MLP neurons of a small language model. Each row is named by its layer, matrix (up: input weights) and neuron, and shows model dimensions 112-303. Each number is 128 + 32 x the weight over its row's rms, rounded and kept within 0 to 255. Numbers have three digits each.
After each neuron's rows, "fires on" lists the tokens most often at its 100 highest values on Wikipedia text that the model never trained on; "fires after" lists the tokens most often just before its 100 highest values on Wikipedia text that the model never trained on. A number after a token or word is its count.

L8.up1307:161125089152129108155092151084131095144145154172093143066150101156087154097135122088127130156164122111166170092109126144139138063138158159143107085111126114101124145152129142116127154122117114167184154121109096189176131196127085097119102094116146181146146135088171151108090184093127076150095068127109146014128151132108107118133178158139049161124127098127107082142070081142154134134103158086110090072103148165170088108115110109137118148137187140084116152102087096100129097178113117085086109169158079131138176071127157119165171184131154129157200101152132128137166116176156174093
fires on: "2" 66, "0" 22, "3" 6, "1" 5
fires after: " " 74, "2" 20

L8.up382:136154088129056105119138161117109159085079123158156145155176137183073114103129153097114189146154159201143117155138123108104080125172112137102150121139090148163182138150147153121108067096121087148061053127112110150084206134112081077158083093116106163083074109127111160166117159135155110108148103157109124138110187170145137114143116076147187222143154122096136122104121127122113140129136156102108187124143167153167162122102103087135116074116151108061120171165126156129154157103145126130101105096154114130141118096083113137168124195097092109193146051099163171171122055111123125123
fires on: "0" 70, "," 19
fires after: "0" 62, "," 23

L8.up852:172106089136095060138095147161107137119088191170142133083150114082091113131091111135147144148138142139116199103096151109154120095157130164184103060156112186131051130163077131131159158132124099150154080096078072181113148147143130146081114149147106156165218123098134191157094130098146114136138089108121133131089123110132201095154120095124109175105100146130069158077104101131171130117183137189126110132157066177184109073156121134116170098139160081071151169071141161141137144112138071159074101085147111205197166097108116091105135108183144095078137084115124155125152120166122184097
fires on: "0" 44, "5" 11, "2" 10, "1" 9, "4" 6, "3" 6
fires after: "," 66, "0" 18, "3" 4

L8.up260:138092123138059104101100099156157143101136175119145159106164178127119098101110030089051132157141130153117111131126172124117080081124162066117097105129053177143127162123151157189128159141138106157098109140106155139122168117162158102098087112121144109102059153130154053166181158125078117149085109150133171137124173116111119142127209098120160127171106107148118134121162126149133143158121122066116138092194112107141091154149109181120160109110166118112189091058137113064092115169083127126136166150168147210055209113150138119135126149127094134087106136136165127151107098167139165148
fires on: " the" 36, " his" 9, "-" 8, "," 5, ":" 5, "1" 5
fires after: " by" 27, "-" 9, " of" 8, " with" 7, " among" 6, " artist" 5

L4.up1806:142140077118080095148197146104110131149095084136081077150133138192152144108098085127113132177131155092108107112133179120128057057059185165146176130102118161163076082153111099116173145122142091122085146136112067088121150138152121155132074177151140152138083100134166122170206123129158136124088124129099136163132081096121143188162148102154133152165170122131128092165183124104158137205131081151114161108125114099142172129156066132091142143163140043120135145086170117094147167039162127091120166100135130124121126093149077158099098208148130122155082127108149223161149136145152144130
fires on: "–" 66, "0" 7, "6" 5, "1" 5
fires after: "0" 18, "1" 17, "5" 12, "2" 12, "9" 10, "6" 8

L4.up523:154148135103066101184116198111066123131117155146111155119145093148115097080138116131091108172123135131149133117114116165148090114145141099093170078121138139140076139141131162122150079162123076106084138121132057170132169142125139200137085160107155109144107181124130182131119112171144107094055113127115120110099115081098154190145153091181118141053086166152130074176120124103180108185148109159119175174091090129153151082132068106098132176166111102099122130136201096105130130128103119127109136098173156164154141122101115102122085159166128080145117145143203185177148125107100120104
fires on: "3" 16, " |" 13, "7" 13, "4" 12, "8" 11
fires after: "0" 17, "3" 14, "1" 14, "2" 13, "8" 10, "4" 9

L8.up516:104122109141122120139093166123112196125096106158110102107185100156107140131135072150110125144183123143125076123114137130155089105158108162130121097106175151120158191094178148114173147149175097119143152114159116115139113229155129134125144103113145147140145128138177188132141223160140159124077075102097119083059168136109159129126161123137145096171131155065122115133151110099129065131152149082107108137115117089134167146108139131149144074135124097098129176103106127127122166136131127061163114115152099126093160108177145101133099133045165076126143057145111083136170122101188143083
fires on: "1" 27, "0" 26, "2" 7, "3" 5, " |" 5
fires after: "-" 37, "–" 17, "1" 14, " " 7, "." 4

L8.up617:185104137093114103079074137170084142085064137209078102133130067108113098118148132186152137135126171151067126154093110116141174119154101153136139104075145124154061115155144070141068107156136120122147100133107144189096133138146151188096119123159065125122153154104145149118141108184163138119148066130136109114139149135133178129138121131121134129130149158065126167093077096149166085144148088150192111120180126067176139093116109135183092101140095141106112117122217092131162154092202146093146123120121128194104167034078110129090152160144119095144112096135154112120141133115191149099
fires on: " " 39, "0" 21, ":" 8, "2" 8, "9" 7, " |" 4
fires after: "," 38, "9" 15, "0" 10, "2" 7

L8.up1822:139135156170090105074070142162088158077024152130138154133129130093123104117086160100100145148141146203164143124110100166151111144169114160144108129108138143102075111090152121123157105129111162133097121080153126175124174208107133168135166104130074161164138097139074219138142113128148135104092087096131142095118149180128180092126155117126217170149172051101139149096112131091088158136142165165150139128119120084155137175069170148149115097166133098121087170104137126134135136111095134144078120095135123171178145124100136096101136104122123159150160105130115116145139028082163108153
fires on: "0" 48, " with" 6, " making" 5, "'" 4, "ed" 4
fires after: "," 46, "0" 16

L8.up676:185191148146129174101046063197116139130151145124153099112150153132109122087142078154085158136169135127140102110159171143181038124100146112110095117150101169130141162154117187157070097113091127100108134138131157088151177130146079135179151100101118135077065116129136143138137125147089148119068072141159112095153107172111112124132157126133190143145126113185086167167162121146061079102075174129127103099130174182146123103083124113067143143121200166133184114145145110058155114169141178098159104177153150111092121119106106172085122196085148163108096081145166200198108137162152113137
fires on: "1" 55, "2" 20, " the" 9
fires after: " " 42, "-" 29, " under" 8, " Un" 4, " U" 4

L8.up170:105140122053083112114145181136135111160124152192097127110116082139076131123072044150122139124181138114070157108142126122181183098171191087145131115126117130132073182138104168105118163128145122055089122117133101135103154222117130100105170111116165138157122164119141103082096123157088095144131058088187140147109056161145087201129106162132120097126129107077147129166126106113113144105108156130182172128129117143183089048132162153102136145137119128138168131107128122169153144160169133085142122146133146172130189108121075074122157209086096138177132084091104132146148107152122089089
fires on: "The" 26, "\n" 23, " a" 12, "a" 9, "A" 8, "the" 7
fires after: "\n" 60, " \"" 23, " as" 10

L8.up1409:159147136147148088181111104154137131111118131132140151093130104128096123126166128141094172116131132065145213129109107137155134152135108085169146096161114096104184120099083157126078136151173161138097111145134165162142141185078175125190093112066128142220116126155130141108159146099157157073110148203135145080148150087148079071159145133154118153122170131174165126148114124103153152129107164143092108167156124109130138137142122136180144117121133174095162123149094147152133093110151115078141105113122166077159130099125076118107184128146133092103152019084131127156188083149220136098
fires on: " " 46, " |" 29, "0" 10, " Ottawa" 4
fires after: " |" 51, " " 41, ";" 7

L8.up322:098119126101119151126067080131130156136149119110074112181178139136131090158086070131129121100148134172141092141136170109100089161095181139159069120085113139089155187111109209147177108090127107085116145142158145099117136136148128070137119118079157095074106170102144096098147165194122100157109151111157153081138093144128117131153129085142146143161102097153054125111165141192104111120132120069105153116145179103172143117085089164106174183118152053112166109096111162162164087116146123066157162118111133107141181091172134176149154145124093144118160068145092083147116172183137141080
fires on: "2" 31, "s" 25, "for" 4, "-" 4, " the" 4
fires after: " " 28, "'" 20, "-" 12

L8.up735:175208165176124138160094114124106134108134096109120153076115104139137112104125058149111154152169146070169149087118110104189153154115074116156140158157130117153160167129118180152057137128152182129170107144138123140160173178081165194150057100115115093171171133180119142122140101108145103104079130119166146106140137132120144157116168097133122093128114101174075127143148145109131186188128115158153098151116156176133067175118141143138139145092119132157147201117147150088105104105174101093073103106190140112138101085107088118070164149161147115107157114090101171187154104129095117079
fires on: "\n" 22, "1" 18, "7" 10, "." 9, "5" 8, "4" 6
fires after: " " 34, " |" 28, "1" 8, "0" 7, "2" 5, "7" 5

L4.up1640:154108097132059119128180174137084103169116125156116137151153124122114148093134126079072123166176106153138162139107154155138068129099129100116155150108154168162128183143113130153152088142105115116114122112129110141123131185131111184116094134165128112076080112095176178175075136158151146095064126092145137075064136104094158154143126064184128204076122100102070067186144096168206164163200126136083153147191126130145172102151076160074118110098164102058158144107130124124136103077158101133158121117170123142106101117132139151074104156116156083112118171124205196179137099137197121125
fires on: "2" 57, "3" 18, "1" 9, "4" 6, "5" 5
fires after: "0" 44, "2" 25, "1" 18, "–" 4

L4.up1575:136196095094087117183212191131123108125083103180144136125133139144115079117105039146086136147138133132117130108179109148134102089095137143130188059096139115149128153108119115131145154158119104142089103144098100216141149167119142148077118171126126076147119156116173137165126143127152121125139139109104132110138106122103181170151123025138119139107128129101091094147182124081140131163197116096056136140116076156193161129198080111107162117115092104130123113094144088106119095078137068123154154106174130159177137108139037153113111171120158123141141118101139170152171073107159136137
fires on: "1" 15, "0" 13, "5" 10, "7" 8, "3" 7, "2" 7
fires after: "2" 18, "0" 17, "1" 13, "5" 10, "8" 8, "6" 8

L11.up235:084168111149109074171085133118113124105145117112123092137145083173193128136145114155148148081154120152065176117159152114149170123169162161140151106139063080132151131135123124127152101163122143101096146133166065090101141161134141083132148118107133121153114177128175157163066141164116105088103134137099127143088087185106119119149146131137195134139084107136111111137172061173085121083078118177096137221150102141150106137115105168081106109116043075132136107104151149126160158102149066118169094127152130145165150089169075117176128144150116168134098100095118135131113126214206168138
fires on: "-" 57, "1" 10, " (" 5, " E" 5, "2" 4, "9" 4
fires after: "\n" 58, " (" 11, " " 7, " m" 5, "2" 4

L8.up1296:169178161147083108097095141137087098168118134112070166112161073177124128126157114072108131145109137134125196095094134149187141084228110105137133117157179153142106132126121130101074113119181121160123209093125075109167142169145155081196090091120105167182110119134146119109090169120126134109151061136086121120125137155100181130091132148195144130161128082076150134138096134147097136125118130135117113106145106096132043143111110176154145100114176120105099145176141129090172155062149135136115091149145121155073141109093121121148101163121139107137103052170118129165191123110149133142
fires on: "0" 31, "2" 22, "7" 10, "1" 8, " different" 6
fires after: " " 44, "1" 24, "2" 7, "3" 6

L4.up242:146114142122082109108113092136091132139127139131148141115146142130107096076122141121145168161178142186084174100148204187130092125155126080126155131161124066113091163158125138108136145132147090112089176107135159161148126182161115131144122082124151140153129131053149199081098144147131163103094073148165160121101122191124189153103116138189134099071121082099073146121174160173125184090133130144129087119184167080113095114155107130114198062118141139090141134114146168108166109070131147160118142140153169124079131096136119134131076166064143148090116064194123123175143159155113146092
fires on: "|" 41, " t" 33, "2" 9, " sc" 4
fires after: "\n" 41, " and" 6, " a" 5, " " 5

L8.up907:124202119202120044212107125165088121134138138102104178097070117127155142125115086127157198142185141112143181108082176145137139138144107082146138131159157102132174179111095128130078114154169177164126096156130106167137114147116132138168120072131148113193131180110120189126147100110180093122050147160166144138115118112135103150120125057143150137092139098172172127153141144131117179179058194113122137160147052140096089116179119123112128125150125108087110156082146164143139154134120078133093052102154116100133126097109107182133130122137138138121164083117121117140194108167154123089
fires on: "\n" 38, " " 23, " Total" 4, " A" 4, " Notes" 4, " |" 4
fires after: " |" 82, ";" 10, " " 5

L8.up1654:101133128179136128110100202136085129184155128141076141118136116158086173095162112145089155126130112137135177111168147134107158091171141090131096103150162174080125210116159141129140104113110109138117101117129133135127089156168075145100103116131138168163078126152153192131127149140063155141112123130094133013191163100114101110112124112197111148079114116083139143094104149096149081139125172062069112092125078159129132176141129128141175098099193130109130127171157125162137156131104070167091039130144088189114123096132164135116134109040138134136146121138132164138192086161168102096
fires on: "2" 23, "0" 17, "1" 16, " the" 16, "animous" 5
fires after: " " 36, "-" 19, " of" 13, " un" 5

L4.up34:130108163094103119141105116114097107143133122144121134156114136155149145077098098142097169162165135182060108119194229160137147116124158113150125095185060145145083192113118137139128148123128106093089154115157202125117138140129159140107122100066119152106123148117121210126110113144087191118096125151123179105096147109150142117159129119140181109107167139068132120091124093170156134109142197151149088143154160066144131048161127159161139129094122119121113127108206185069153106130159120164096127127088112138116131103129141128105109170122130121098135147155180144170105086172200146129
fires on: "|" 86
fires after: "\n" 87, " (" 4

L4.up96:093122120169136071155111097148134124171140135120096126131128146143127151087142077120094121181147128119176142093121144129098142110125109142112103133102092104125159157120105098169091133133119097163145123124100096122117132126141156121146067123086132154132102153186149208176142120103095066104110140128141189072157105093133123095142118116114133150169151123098149152132127071130121149146117201132122123140185086164173127091170116105113088130129152158116122124021190076117155094109187052076135094106151153092126092110103110124126144120193146148159165128126138135121156075165187095141
fires on: " " 41, " Total" 12, " Mar" 5, " Summer" 5, " (" 5, " Length" 4
fires after: "|" 35, " |" 18, " •" 12, "-" 7, "." 4

L4.up646:164140124116099128143173184077088160108089083158095112158184124137097138120106085135126128171138137143133118102068109134181088055086154151116181110073155142168092150164125119154116093146132085142090064126125128126129158145142135176105070151149134088163109085171124133136112127153160152114091130077113099173109075108098143194144136067167088150147133157099052129144130123165202162134157088159102141138186140136136113148129076113125182095174099096100131121147180154117126108087135142146120119079206139209146110105107111127119071194151101096158076131127138130186183113118125103105
fires on: "9" 35, "8" 14, "7" 10, "6" 9, "2" 8
fires after: "9" 18, "0" 15, "1" 11, "8" 10, "5" 10, "2" 10